Weights of a small transformer language model.
Size: 10 layers, 5 heads of 32 (1 for keys and values), MLP 640 tanh GELU, vocabulary 2048, 3.38M parameters.
MLP neurons of a small language model. Each row is named by its layer, matrix (up: input weights; down: output weights) and neuron, and shows model dimensions 0-159. Each number is 128 + 24 x the weight over its row's rms, rounded and kept within 0 to 255. Numbers have three digits each.
Before each neuron's rows, "fires on" lists the tokens most often at its 100 highest values on Wikipedia text that the model never trained on.

fires on: " imp", "k", "I", " not", " Born", "sh"
L3.up547:084093153107113124160098142105144107140152144170107102095118108113107139095172150124111129131127080183122133129129127166093134166151139098141113128104117127129102131145140078160137101147175121139180138144139126091121109146146115144127154134123142101122149108180132113090140138137152133173086115141178153127120115147142180120105130171134146101120122140129139151177152149119141146141120110117114137116161109163179142158114094142147145106136133160152149157092160166134086123146124170
L3.down547:130172099135111138154141123161104150122170136166144096131115180162093142147123129120136116128101141146119101124130135074130153089129112117142081105118118144114117123120115169150171169108113181122098111130119167138150164117146138144114136144146146195105105091139134133164120100132117141070129096131108127098151109153110129110144118122147149131167132142111099108099125135105136164129123139154156110142151137147133133111189171108164126133161123062114084091116124126132096145083126142

fires on: " not", " under", " fin", " did", " att", " win"
L3.up396:152174129125142128133135104149101122125144113100130126113119152176159101124141091133081168106149149123151094162091132139110172144134102126164165113124051149096138095099114152139156164118114123110145133135114106122116117148102119164139128149121137156108122114122101143119093076152142127093091116059122083102116117111136145115106124084165104149155134142113130137109137134137123172160158153149109101089139104120126126132167140093123140137099085165106116126099151158153135126103156108
L3.down396:116078148134169151120106134097140121120125128153145116110133113117102178144115165128173095127098073146144123150109106090155094143130097137103116074089172148130151123179111119143111121138133135117117107151119108111109133137167140099092136129180134131177166160118139105098159131115116114123101145168132158114129091115132104178152159147108147105110105113149114161114138131119151121111115079101106137142142143190106065147120133155157111128159128106143136127096140129135135106155114158

fires on: "un", " since", " Gu", ".S", "ren", " Jun"
L3.up390:136149154108133115169106125163128168110168098150148125124123138122140147179108164119097150118132118116137100120174106141093140080104093093151097122116107175110115153160108117113169094115127120110169152185159100123142148095081152147125120173131129106167146092120135131134128121118139129165133144161156178119135130124101129197118180121124178137149145112158149117138117143130148147151124112142114125092142128137155121115139082117150137113109129121131150141126118179151108177114118146
L3.down390:083143145070121092137165109100088141123120141104133147125090137129150124109119128129156103107117128182079136141131141170122143152166137125121138155178152163066116134112114099102086115172126166136107160138103097151125150108179139105113109153127124133073117091138110157182121150116112082079122107133115114157141136126174124101115124136108125152153116127110123122128100141155110110119139132086138134186134165145112151144150114106112110113144115127110111115093121128166105101145131115

fires on: " an", " a", "ig", "-c", " the"
L3.up49:170120159130129128139097141111095155130128088097152123156094114118100101108135127138131122071132154131105167149173160130142125122158107159133147123128092118130139162140161170153116155122130127141083110131141112107156133090117144138115144136125075135198145122157118138100131158111116103108124081100087137126156112137160172176172130177110101146132147134110116129166110152132145131122131091145118122140073126110105137140095162157150070141144099144135109145130137080121116104114160124
L3.down49:189135163106123121157106156116107153132152142122148133144103093098086123126157112142096107134136120084117117177102125143118106107121105128127164127122162140152131128143139114181137166140126099124094120143136096162115146109098140103134124137128111190126148113175120141116087112186143150095151105106159125099104140108115142098080177132128083124105133111123147081131114134143096161146109080134165092160113131123093124132143134119165134141132117143171160102125140122119122122088128180

fires on: " to", "o", "f", "ast", "ro", "to"
L7.up67:097143130079120117130109137091153119148137128105094177145141137156155112128113149123088094157162148129107100154135114130086168173134142142168135111130175150148148126125102125107136137163102134148113134122162113109117148114109095105160151145058147139139128177115120098131135151128092103095123104151124129095157148159116105134134132147110084182148118121152112110129090095131134153100124175127094141100138097139175134083142125092156155116128104129132151118129078119118142144126129074
L7.down67:133108115150163135167115150130105118125098122105198092167155111088105130169130082127137090099095102141174130114105119141122134136130123096104137140132117140132158144111143160148078129098119130103123148172165154099115106131127132160090150134116122100099103118159122155156152146120085175157144141135117112117159132125092111111112183108109163120113122155142131167119160162112168091108116117116125115132091152136171122147116136134112138125097124110152096078151145091172099141153124122

fires on: "isc", "ary", "inc", "ript", "uch", "ort"
L2.up190:174181148178146142198149156156128139124134097130129141160127151135161130131104182147137097189134126130111181130138154134145133138110162157147139138147157104154149120130125121126140169177137138111125125116166116113124147133147178132157120088147104178140102137141137128138160116114105134133101141157112167124158143172169160106169138150145127168162134170150157128161125127126115112143135156122142147129129138154098141166168126139110160175136156098136137124139113145147107143147158124
L2.down190:127097151089141121052142142100120166121126119118158155164127153142099090120117100130115124117149113128128135114147122134120126129144131090121168108149109113116125132157134159141109118117142115176150113114145148122134137191136091144134142147142135118148094161156110118098119136157115143106126115134105096128130112146107131098113137156163132123129154089123202102062136151169126164135136110158082126151110147091143086171075097160129157097091128114136119099151167132106120158109126160

fires on: " ", "n", "199", "ic", "itt", "en"
L7.up69:118132132140146148142130092122123128112151090109112121143103169097158149174077138142147137110130157152112134144076102133113124127129062164131139149124105114125155105157134160143128132131075134120129135114109137144142138126113153076136134124121139174116121137088117138152132076115121093117100109139130116142136141115135178140150095180127163149105147089139079149124134108131153066107132103103181156128138121150085143114148157132106162083155149144160109147079094127126132136132101168
L7.down69:138109129142114117149116144133114121139104137137125133097139133160196141128112151118139168152111112070129145110128092087121152140125147136156126115107174161152106124114121124122145113125126153130102154117121123106119154103136092112135164115156129128151115119081168124120110179119124154105185125102135111144153120136134095082157144126120134125101104158133161111106120153119156103100127145106144094087103149134144124047150135162136160129144105165093150130047166133129109088133172127

fires on: "res", "ite", "ivers", "ake", "fer"
L3.up499:115126137128171146173082132149125119118112144142167159144141113133113146158110143137142122136143132135128149125125153151116154119129144175162151098097122133144187151128146195129142103119163136162184148125134117185115149143132121151150163158152146126182130136150162117138143142143123131154157131135117164100125159163117094168143126117114154161121126141154114129141163136123123128154136127111173148176166152136175135144123153134144168175148115137164144156160121152150100156148145190
L3.down499:111133167148120102109175101138156157149097151129129116110122089143141099138069154087168139118108099108099087101097122134118172118130134103138147150146134112098122134126142117162137110151128154148114140104101157147103156136131129140156120140170155162112109123130122134167088114106133166101114135125144178155137115117114131127142075136148145131146137115121158114108163086102103159128162099129138130147135164128125135149139092081097148101143111113117141150110109091106138028116102113

fires on: " season", "ference", "osition", "ideo", " game", " election"
L2.up391:128115131164098093102129106127124107160113144117131167106145135130133140142136171157134129125110131137100116164170137118124168168117132103143137117125096099126105101154152154106085125117117135115116174095102118137119127159135151111125138152139133174140106064132147122159110125116086091115122106113126155089098121120111154105096119140126145111127100140126177097125126116119122068121096162071154142183152179142126167119100120155128131099107117146098128162146050106132149104139108119
L2.down391:138121116076123112115135126098127125127156174127105110121135145147118142089133105169156088145117121157159113131137152156154135143151111148110128118125096142107118136081122169169129141135139081165132138097144174135097112135101101156124082142139174094101089177091141130074134148147129169138155131123169151150085177087147122163154108102141103121147105111109140114142126113138111126096150118135120124125107120138104076078134137136134122163133134191115102121148140135134113096110160110

fires on: " is", " was", "or", " are", "200"
L3.up361:166191108156131107166147093096144134145094111129114142136108133156154152134126122120133142143150118140112113163151113152119141155145126158157152137127132138162073122166144107105122195134130146135095136117159159088119100097136091149113120094179117131128118124109122110169162133130149102153162143123130121131179128105113087143105111103149106153144162139109134094100124107129150132108085107137152090125119129145145154150111123112106146081162116061141142060144132104090142119121119123
L3.down361:177136118154080155144125113088110143123151088101141110111122148128140140141107132115162146153168126166145121089176101092130136140136132127117160092176113118121158116140133103176128173099138133137134134169083118116118128143183137135140119144156126131147083125115077135183114129121178079121117102154115123154088119127152106136103131143138118115147104119141155134107104089117099111127158121121149123106163131157104142181124111086117152097179112103163106102101118102130106121134112112

fires on: ",", " /", "y", "ur", "h"
L7.up328:147103117105131117131080140098146146161140127134097116114189147098160106085149142114126143125139104075110116108112151090138140127146080104158139107151141133076138163148148120126138101172159101111193161120150090138085105147136163119146139167123125109123137154105143114145126181141115145132151093135158118152120108154114108104143097090126104101137118129119150157132114071141167112136095133125123140140109138135140134131134149117112153112104126097204096120122132141115166130136175121
L7.down328:105070141150129133119122140112075082105105127117103140121149117106115149115145118137141102147178091109140140133173107098132074165137113139137151129140126119112129101107132114130121133140095106126109112129120166180158125152111117146094168133135099138128121113138150139119100118152117108156128103162133141145138081101142163149154154133133127139090166140142127068116172102137125149135164147110117099147088128195125187136130153126118122133132108086133156082179141098123088144167111140

fires on: "el", " Pro", "ene", " that", "um"
L3.up24:173143122125058130117119168123137129143116120098111131139129161126150127097114132112151211142121142122131117120116155108146114122127154139125109138131112101106128123130145148159102152164130085106123130116120161099143098112133098107132058130120093145108142134144111095168068105120165096137124100104107118148126118142103090131169121127081136114149124126135103143115104160118143083070106156074117138137109107118177082122127163134125100141173130128127145106109097144148149150134103097
L3.down24:170086102137140135132120119144109144138106131154178116100129136102144146122186094092086093153214117123136154091109152133128132128148093124118149137119120112161138088107125129106153098117110161086147135131149104145159131126105102093158174101106122093138162135075137147115155164132121151137128178106113135137165152103117141095094118142146090139122108115126153157126115136134091142145142138093110068105125098144160113129114127122157106117146075133135141137113142128122148140164142108

fires on: "h", "end", "he", "arg", "air", "|---|---"
L2.up188:164193176170161157183161114121134162134135112106116116162135145168123118113124147121110133140151104104106157128138141140151137133107115138115129130188137116168116134185110124111118161138158135096111136113153122109107123141160158140130120101168168171139143157133134128145152161077120149131180150139109143120154117169148154160150117109156126190147109144142133119143131134132131141186092155133136113123144164172104134117105120118120130122109154100145160081127173128143119103104140124
L2.down188:124089136133119098107124141126140119130134150105131148161103135110118132098128073136131083129126193168134119107109112082124089140126123142113117109146128162114149108107122121148125101164186098148177120095134185145134134128186150128139145154111103115092066118159096142121140112150143132110120159123179153147107140140141117126122144134074144167117144082119138085128132134167150144122129118172112140166106129104132101126116100127107135163186157128129092119153116127137121113136149171

fires on: " Ab", " g", " main", "ith", "d", " ob"
L3.up379:076136121107157128127169128118155130153128115173106136123126138119086130128155157124127124128152097143121112113094119192138135175161140107118113161096139136141083132148099068154136110159137137159128145124137128110115095126120151114134170113135122146147154132176146117087134124147156150140094117151155136159159124137152193109106131180135111121117142150113162133171152140117165173170101101115130152111153130147139139130130093175166154092114144138142116116113145169098161158165142122
L3.down379:127187112124078108152081151163108144101157120156134111121143196122128113119158131116119102126109145164115095116155122089178107098124100127152124098152101114129112145110130181147122136146152144103099087109133164153133115121154158133092146152140134142119117106120114161131156097129118120097144111100098121126129118160119131142134151094123120123138105160123084129107098152110116130130122160183107129138154154165099125103174184094161140134128154103120123101142134102141069159094147110

fires on: " also", " School", "ations", "==", " career", " that"
L2.up295:083160091140084095100184102135139172132106084138120132183112117143147133143123119108108122123144135139125128133133110072138122124104106141140142143096103141135124119123143141119115175154072134094117135108112140117124089142129133133164131152114145147131130123152157146172060162136111103105126113139150109088086161130112112100106126147120145115177123109128169131116129145150107118157137169081099119121095169135142183125093105153147103112140114143113165171117108121117143152130082110
L2.down295:151079160110154088093143115128140093127144135109094134149116133187094115169120142151155126104148109177131132121136129146189169139156113143123146162107160082119117161132130112144145103102136100094130127147143135177114157086101113121076137099149142148106133103134142075113151102119158129157102153127169126123133135140120115158144107088102129110101146179147116147159118099129133136105136106122116163166120140086129111133131105156131113114091086094109106145138119114154160086123133147

fires on: " ent", " rem", " disc", " consid", " ass", " med"
L2.up566:169129111110142100134126130134137149154167096102138154116135142123106131132133150121103173157172135162099117140158105154087181133099099129151157110121124128074136139114144112149123105082142119143157140157102153132102144132090139100148144107142136118145131096135118145124096156126105139112100089154122131187142118151137135096127146104143110102129136165127135094143078124096147126139110116167123138156096060126089122101167126117124132095122160114120142073142149134118157167158059126
L2.down566:137102168125109125135130100109117136172130127147147148121118150163147131111090129154153162129132124133142154150120172138099188128097161155124122135118092110085111153117097140098110108110118135120103141130139120102164153114139153094095102128144124117116171104116183146119141123110133133131123117130135105105151136107128066126134174138147127131087162152122092140156133155114169135160116101141161187127095092155075056104110130087125129144114160091125156089108161131122147137114100127

fires on: " the", " as", " de", " De", " his", ")"
L2.up543:130104110137147081137145181109128129079164126134115105107109121170149146139117078138122150107140138105137123147153121135135136114151112147164112148158097111085134169136164117124129152115130101141140154138126151125136134123117145145130120149093110080088076117099079149152114100149103147146118114128092132133193110131175141111136118164136115151114148155191138136104112094148142126161195148124124104148130138084132099092138135131130139124119098123125090106144097092144129082090167132
L2.down543:114169138087118137143169155143147109127146110121115120132133152076131108125093110160104119097130156136110111160132104114112111141056118099181144131139123146101109128166110102089119161133131133141115179121082128152125132152108141133160140106123144096083162145164093163139116109144107117135146124125152127128155127110160124141096125144152104093145107152090151082082122129154139089146155129087157127146131129078138134123114114155121133092180153124116129097147107175177164128142123132

fires on: "et", "ied", "ot", "ight"
L3.up529:113146143174156115153117149132117173129162130118143114109159142153144160116137128168137126129142134154137099116178124117116163141161169123143146112128110180134109123150130171117136149113187145138201143160131157175131156162158145119106123152124140103120157134176135160135116142126152120172128116117149182123165133143126126159159115137141192110134132117169118168122120136147146152155172145149140131139134138169141158129150117124117166168175122128147160166114135133139102106129153160
L3.down529:168154110108166146129162073099091101156108146145172118154095145147124149153092124071143103104120143158135097151090152097126133135145116158114120125157135152109174121115096099154145145145089164127097134128115126180119160119101153140126133168138125144144132122113114125171097122139123119102132117156157138104124125115104150106137117148161154141144157179092139118130124122125116144093131121079190112152093137135117137147164075112124136116151095095107136140083110137168129099145131142

fires on: "′", " $", "rom", "otes", "ied"
L3.up591:122113167130117119127108118118144132166149089097109111130090170126100142111064097145154160113127105122089140105120098128132152112123087140151149115126094176107089135155088081132133133088146144086078129127133164114153140113147167119154098125121146107168130144115091152138156144160139108131150104106122127178156127172168139112111162134108136122161105128149144113144123139119118128138102099152112156158091136140115131132078155150102145131184117074103143122144154112138143126152119162
L3.down591:089086119142124110172151156146138132151091155108114129110169120116125123098099119118166161194081098112052150101135145139090133166128123180146154146100109123115087110125111111149159117130148153139132121093131172153179094109150135112140117136129147120135128174120119122117100141133135125118138124123126100120147118132140122111105149115062110138116135138194137115155087156129130151135116136106123132122115148166126111128132159118133135123197103098128137117080130118131116125163139087

fires on: " (", " •", " e", "-", "ro", " c"
L7.up226:108139106107114133141106092141157158086097112154116113122160163122143125122120143133154125148150183092117118123136132151137074134155108111119144140135091160133136117139123116094094121148139163122161149133108111117104085122123137128126124145145120140131090111129126129122147159116148126158147131121135138162103096146138183131093129143151109098101090104142121119109137111135185223115125078156111117120068134104142137131147101110155124115110097166184117117141171088166140114096119100
L7.down226:146177152158151167129121134111118104135141153090140071127105137056148154148141127126109116151156154099154120090095125144100101112134142130134106126100102139122107122150121162160154126157145133102133091107128117115129109118079124129111143141115142176094091110118135134077116144179112135142136133153117098155105153133164121125180135147127101111112093140167117083106090164153147111150128116132142120111181098149088151157149088098101126141158105127132135174111136131114147133109153157

fires on: " or", " th", " As", " not", "t"
L7.up133:157144110090119125146150147150102098185136109100141168099132100124152135192117138123106144137065122119127097140107112151105132158156133106142134106162124120082121168127077090108145150144185140109105132123116126152196134126148100110144140118138084168110123133166157120163132146091127116133125129165118118151131156138129145133095143121133164142131106105098123145123111115137127099119150135129146113136119094155103134141150092117094094072117161105096105138100114129111111081100153164
L7.down133:120130107146071137105123162135140122146130119129105145148129169159116117152159149109132094097103182124120138134146136087099156154123120113092114137083092112140118100158147155127135112129110108153106135109155141147139085094113115145100070121085143127109124157113153107125131150176137142122136103114081166095110132131177113116131140112125131114190131142167124097137093142120136091116172126116101161176141117091098101137132155105146127139153114129168129157154135127105126205123131139

fires on: "n", "p", "o", "f", "202"
L7.up189:136149152126128088142132151134136127150137093092161191100098129152169117125146141140116134116150105140158142202123121122113107133169133107105111109138122073135116089112114090112112087155142088115138147134093116114095153079132133147162128103125133124196120125170120122156072136160151078110126148175105113138101154129139130145128146134131137147117111096132127140118113123139115153105136070183126113154129127121106126144128110138112085138118135146119105115164111112153184126112091128
L7.down189:144114096099134136133093109122135160109129124114126124153124103105133113113131156083100131169093119073134109107132094141111149100103137138101110142135099129159130123136154168171144168135148128120140135138161125120117149151141124085138072146127147164140116117133103157143169155084188157141122130115087098132114096137127103087114103114090126149141134123153184119132122111094130104171109155116110139097145144131099133108174143135165166114080083170152166147103159135153128158109128119

fires on: " two", " three", " four", " several", " five"
L7.up632:154120129160156089109136082168117136138116133139103135106092047134133131151178137124157143192119117130143101133127156110144156134123114111112125137140130122111140142124162138176123176125119140144118127079146125099134130090121126105142106178157117075112172145142117132158065116149126109108122088088092110109135109125094108109145142127090126171135130171133097119108100166125132140118135114176155140140107133102169136126130079123111137108099161146147132114116141165133147126122157143
L7.down632:166133141121161092149137110124092098083145069160130130097151128101139101140146168130122118152144145122109128152112117112119098170089118106137114116158132133134123190143132124206074173139115106166165107119120115146130163133146142160147131101106165131130165109112107133089170133156083121156094164121126114141111106081071131128121136164153098112098128134098130119134131133157130169159130142120153115133130152113132116121105136095121071140114130134120131128115098123153103144116112158

fires on: " sp", " ind", " tr", " Ind", " com", "az"
L3.up493:131133128138125099123131173123131173169120112142124124165130095133120107099115133124125121125154140115136136112104142168148086093151155128125128111113093175119102136114158126104108129143091155151131099103138086139151133150142121111154141058093151149188092098123148137139110097127174094133096142128137107117157191099140138133096115111121137109153163083130059131117128102118175156132154120121112119124118143130096132086123117155154143145148147112133192075121139119118136146147157120
L3.down493:159100145125083075166132168162127131113141117135120103179122113097109115141129110144079108122121140111146102107125108107110116145116107116155164122148140101142110150137182130113142137079115099101152114130159145148118126104098107137141171110100125121169100120145097121127190125115120108088113110121143121083126140113174157165131122106146112150173119136158123141130189115126141144099120152143130102134106137072096159103137174177136142164131119135110092129146136130160106095151154121

fires on: "ated", " has", " had", " took"
L7.up308:113159135150084127137127140132079165118112134133129113160161113140143155132157146134081159134155146154178123151071122142150179164158155108103111144141138146094146097119118155131065105130115119107116094097127144125120125132149182111101105133116140089136116097148115149130124156134133134145131134072133130114097094090121137109148128122124094127140148140143123133130121136108122141160089092197125111151075136172165128113126112168147140161109137111145126175109145140120116125134103186
L7.down308:186148115147135128152165135163132129148131135109112114140169153130169113118099120125149141167123111128127132158151078088142088129148099142144128157122108137156123117156161098123065141130143116171082152163093101120128137122126078136140162115160154097095067128110166097140114119126132141139138138083135101132154145131119120105120123109118111179125092131139137109160157134139086100142134154143100107123158106118092133130118147126163109135160131095117073155092143139146131125064135118

fires on: " Ch", "190", "ern", " National", " New", " World"
L3.up332:143156108138188068088147162134124134134171142115105109136122136111117120133103145134116146132127134137148120089115111088115132130146095188127135100073054105124141147105171124131140136111131113142118140136131128142121158133108133150132166160107150096159129155140137143142078136139092113138148120135116146153147070111180119130119132174108138111134116159095147094139112141122131143122138108126137115183114140128133121143144141202142116054094158130102117114137105126135093154124108115
L3.down332:132143089152120136129124093155092093117074136139146095149151147176135098132177139137131126167153136120140097154090116152122142110146136108110128131111167182122101086090113121069132141138142151088138140182146112120137162116132096088145102112149137128111151123140098164119168093115122127112122126159155098108110183131130138103125135151105127132109146128102080157132178098169080135158138130165128170142153153135153117128093121098122120123156087130149111123114095127123123125119120108

fires on: " with", "es", ",", " and"
L3.up200:146115133172146162134111161156157112153125124152144118070161163102102131129086154115115170119116130106078137146110149111112094129132117143125098127180148148105141145108115124123141114122107114125101157115134163131138164116128094103119150101126128152178146170140146111137147120126149110140178106115140126125182060128147148141105108090151152117130147101091125124086133112126101124141079166095121083123146140140109111132114087118085119162150101090110116122113111158168134112148132175
L3.down200:083167120152077147097122117102127161087144116136106109114091098146168127149118145128138097170118134121136123119117138128126146104149166120136127142088101116109127105136098138134123162139178122173138117086137086095119129152103141172130139160138149147129107153110132164154145127118110132091115097100124101099084164137145133100126174162173126138147141155102133110177109131111115147103115122128127193114091108099127124126123144130148115101166115152194151124127115111117101136089178132

fires on: "====", " gr", "==", " se", "===", "ist"
L3.up196:110092151128109121131155125155132135091153163160160134127134116119124125150094158106083105110154145129127130100162136094106107164116104173164168100132135123153124126153120150140127137134167111107132170111138100130112145092149105184153133120135120089137149165139115150069136171154173102135119106149124134100112164116142119118135161092113141166158135135136142120082082148116123168099144143136135132112118126135097104109113097135109139115146123154117116076131097123086126139166070068
L3.down196:121146140164125124133166110121152132167147093143127130139130153098130139143132105168117148126124156088107159100078152154133106157144133089159163169119111143113136136119082096135117126123099085089150119118158142138140143146131099148129087132115130184139075122103161116141148128144110137185102155159134138135093125105094112124141155135115133105148175105141143115162102131063134100089114133106147113130129146131174108090122093122134075124142165141142099145068135113110134149114151116

fires on: " \"", "==", "===", "an"
L7.up473:089156185159139152122089134199136080146097138147130162159128171076117110089146127102148111122089096129124157143134140139166133155149127142090158119181092119129120118120140162158080118155126146129144128117097118160130132123154103128074151118135106151157097114145104144183115077112107129102148123117135140142093141132126130146091133106111096138126168131117148159096125139119148118109111136114163131086134127125107144153102113161119124147109158123129151120127127138150114095090107087
L7.down473:131097164116138102111150162172119143155139129140116143098121156112164098128149148123100120132122177143105130140111147136116158136179126115138127110148120133141099140105116142151126116125130100116084125072103152101133157133155110163111128143130116154147083147170113140099117087154125100130127130101141121123153166185114113134120143111165113091133164130085135151103099185117139085185130117136139101128114153141175113119145122113132095120112147119095108127097123142036127163122097137

fires on: "%", "ess", " add", " iss"
L3.up319:173129154117144174122123162136143126153102145135145135183102090126119139187172151130140149131106129140132165147138106119155128123133104128185118157195154100139138149139141100135160138136123111100131170130156144142181128121094171143152142165124135119143146143129119084162167122166105123150155165095146109125148141120143163147152146133156152139147109155096175129162152150158121127140097132161098126128143123150178167170139133163126140107121138138125164148155134136171115134133151118
L3.down319:141110160125130104119143137097157130088172103150103121103157142086119120114146159173130164113125127110155153152094141119128104137150128118137088119116151185103123114147165144091142105143170097139139121136132076095123152123176096103097153103139172168143118126146117169137127102140105094098116108109114143141126144162141126115122115059121136144124164116115124113112096117123165115081127124120092146101149146117130107089123152155150127162158163132143095113105131182112144171114164138

fires on: "ad", " Fl", "mer", "for", "I"
L3.up392:163136099160141164132145158111150118124096143100135136150152129179096114144160152151143151136136152163138140117101135128168123178129138133156148142111091126147117125112176144173163150152164126130098162127154169132115178131127136158160148144154138144134142162132131141168159122171140126103148156097136154132109143140163130108156107187135142145116128151113132107128163158172135119161130145099092123152137111144180164183166173174134148126131113117145145118143143124135140173117152115
L3.down392:115125169123109147153146143151183128108165125100097117076181153124136158135139168108100151128140165116146123133149103101157114147082134125162107108125118100125094098097144176139189125118169113125100104120142097123156104126175112151106108131158123122149152157111128127137139163118098117098122168106131126128124102163158115118095149116128112125160159126119141105112091116084087121098145144165136142096147152132148125114132165154169130159127127138162147163086129120105137086097130159

fires on: "  ", "icip", " Part", "stru", "ition", " found"
L3.up428:138122141199111137141111156090151135138126108087099163138115114164120113139100076093130082154185179106128072142109123123142123150145157141135146139136128126142116129158139137095122123132129158148153139123124153145142167125143122101145071126118129139132116152125102124145084095105132107119103078142166115156148097139104170120130116147130173096173092105114149124103111141170128085154142154112125070129125140120144142111107130141092143092137123128165141078108124165113119114117142127
L3.down428:138156116120112111104115131140146132118167137120078129075116126186120104138125135152094126159124117100132092150128098116147101171182143117084144129170135148152115085163134122112101150106143135135152132124085110149114131108099152124146120148136109150123122089170113123112112150128153133124109133140104137171135090081125137146176121072119067124109102143122114124136086101189148135130094120136121136106159154113148176108106131166158134141142154172134163128118100142113153119125089137

fires on: "n", "im", "ount", "ity", "ater", "m"
L7.up430:113173126108126133156130112100128133129139154062147136126174105165123177150084179099069117139142108147114116149142115157120148110104133123167165096107154141145160097109145111139123157124126117122136088125108111135089128120167069130113134115108177165136096102119141113136096133114115122119152141107128149114163160129123142148092128148162095130093129145131096138141142116130131157142138129146116118117117098094179118103153128138108156076179143092146157103146163106095130136168120127
L7.down430:156122093138117141121161154140144151099091130129142131149119105071126123110131061160158092139160129160126176085118141129112133114142153092114116159147143126134118128128100120116167152168125126146125093153161086127098117122083115136144146070166151098143144124140169128147165158152159141137107136109081128107112161112156129189148140091131119115120085138102121090100112164117133103122130170120126145158087138114149115136118146133112139108116083172120102111108102136121143098146137147

fires on: " W", "p", "qu", ":", "c", "ig"
L7.up60:129112152102151129157056173106113164160129120132102120173087135159112115106136152107126141148169164107113156111114135134165147159156129120127112123150121153137101131108105092170149113180071127102110163125130111131112145126118126120109122133117131152094123133172120162121125177173089096158144143162103142146109148103113123104161114139111103132100127148082102168163090180146148148118150102139096123127077112126134115175131126118120132137129101094119114116122116109139146112090135150
L7.down60:145133104093110101128161107124123146167135103145099172152116144064165141143127147132156098132140139131101099100118136097159152106135127091121127123098149134126102119175155146107148075150122125148133162142113148146126112100133112130167134124093115141146095130154121135121126123125181129108131168142145141117105106097139147121129153126163146118119089099172130151130154120116146104094110129118133088160151132109071177074125107123171159127105083103132096166116162134110171117158126082

fires on: " con", " comp", " ex", " main", " includ"
L2.up82:110097136152118137111142099185133111132092138163170137114088103141088085141131109123108175126155118156137126196111119089116105170140111127162102162096163134133101114126113160168087155134111137071107105121142105147158119107106130102102141124146149145133085141150123167189136115097126092097117149170126111128105101108111166102121118101107141138119127085149140111115154110140136145145148154126157110104162173156151154116121098133125101122150137141088143133108130128147136155124116137
L2.down82:120096131135145108144126126118115123135109140111113130135091106106175133119126153131108136094138161151100088136181110162109110130162177137107152115118120127075154159119110100073138131161160091139134133117130159142102123152113156145131141123102124117115108164129144135145147137180077115140149116121116163121165135155172116089148125126127080097161115149120097169158137110089166128178165118108123146153128092125119139158091115137107125134111109163139079115115159071159127107129093109

fires on: "ug", " out", "ver", " After", "ran", "í"
L2.up447:122116115145111166132089136139105123129112085091138097129137135119131066138143182134123135123133102147149187093130115112121112115146105157134144107091136177102104098084128130137165128102130095127146132147149191103145109156123097156158117081134112095150123120113113067125137148106123113154135144114128114196146142086136151149135118134147120156122157108106105122103104122151138121158120135155118142090131102119129128124165146164139142067121119111146149119127103100155102133057120124
L2.down447:099137146104105119143142138155111128094121136109093099138134160148123059172136117146103069095175140143118124130158151137167091144140118128143124079128143167101137148143136103135125155148146157142131155106129126114146105114147128152102140172150107139133145126139131116136100132146150104077105140194115118146133113122137087137118188124187104091129103096180137137106109158122106128079144160122146118139183118152112118132099133172121092124145132115148120126107167142100121101127120114

fires on: ".\n\n", "v", " V", "ev", " inv", " v"
L7.up322:124103148108110145143100102143133133147116158112085113122104098159135120106103122100121134143136130149143150160098165145131155116134122128113176145134148138152122086100117141124095152093110123088106135138115147161101147134145146115120159164148091137152102129132103120165121086133123149164124100134135095157189129090141149115098108122132094153135160111145140103133143116093156135176171110116154166104085170117151149126087127120130120133092176096084098159122136102111181069142112134
L7.down322:150102128105137169122134106110153124085130127163112100179162146152111118136097172103151116123119117133155179113110169123165116105099133133125135137154086130140127066091129114069088112155188130177141119150131181111138144135117123156141135132138110126155125115131084141115128113142133121147118139166099097081117107135060141137152111134117150142142127126157118112108076150119147085125133098081149147122118135135143166130126125142164130113114131115110154165162142106138105097146107118

fires on: "ines", "ues", "uel", "lo", "rop"
L2.up316:140178151128159147138106128161171157097102123172149137128142121116131149166102170137114137139139179131130160106136157101132106127123129179104137134150107151140108152156123135114156161131099144094117144102138211120125111127140172128127175148126116143143111138147145145121137171115135118119099122136143159102163131134170161115138124117147113176096165152116134123139106136166124144175167137124161121157128118174087131158134127162166167176153144132104165131154125115144129148148148162
L2.down316:132169130119137125095100140140110125131134124112098119137143148107111064153108141120151105128130096138098127084153092135141134148137123112120119133135114070142162166125137158133092140123139139161132128173109133132105146138154098128184136128155152127155124107107089135159096135180129141130149075149154135150142096137111142104084114112155138146126123127122139100091130125125125140134128122188108177145135184121169142177160108174153125091099089116132130111156107108088089101167110101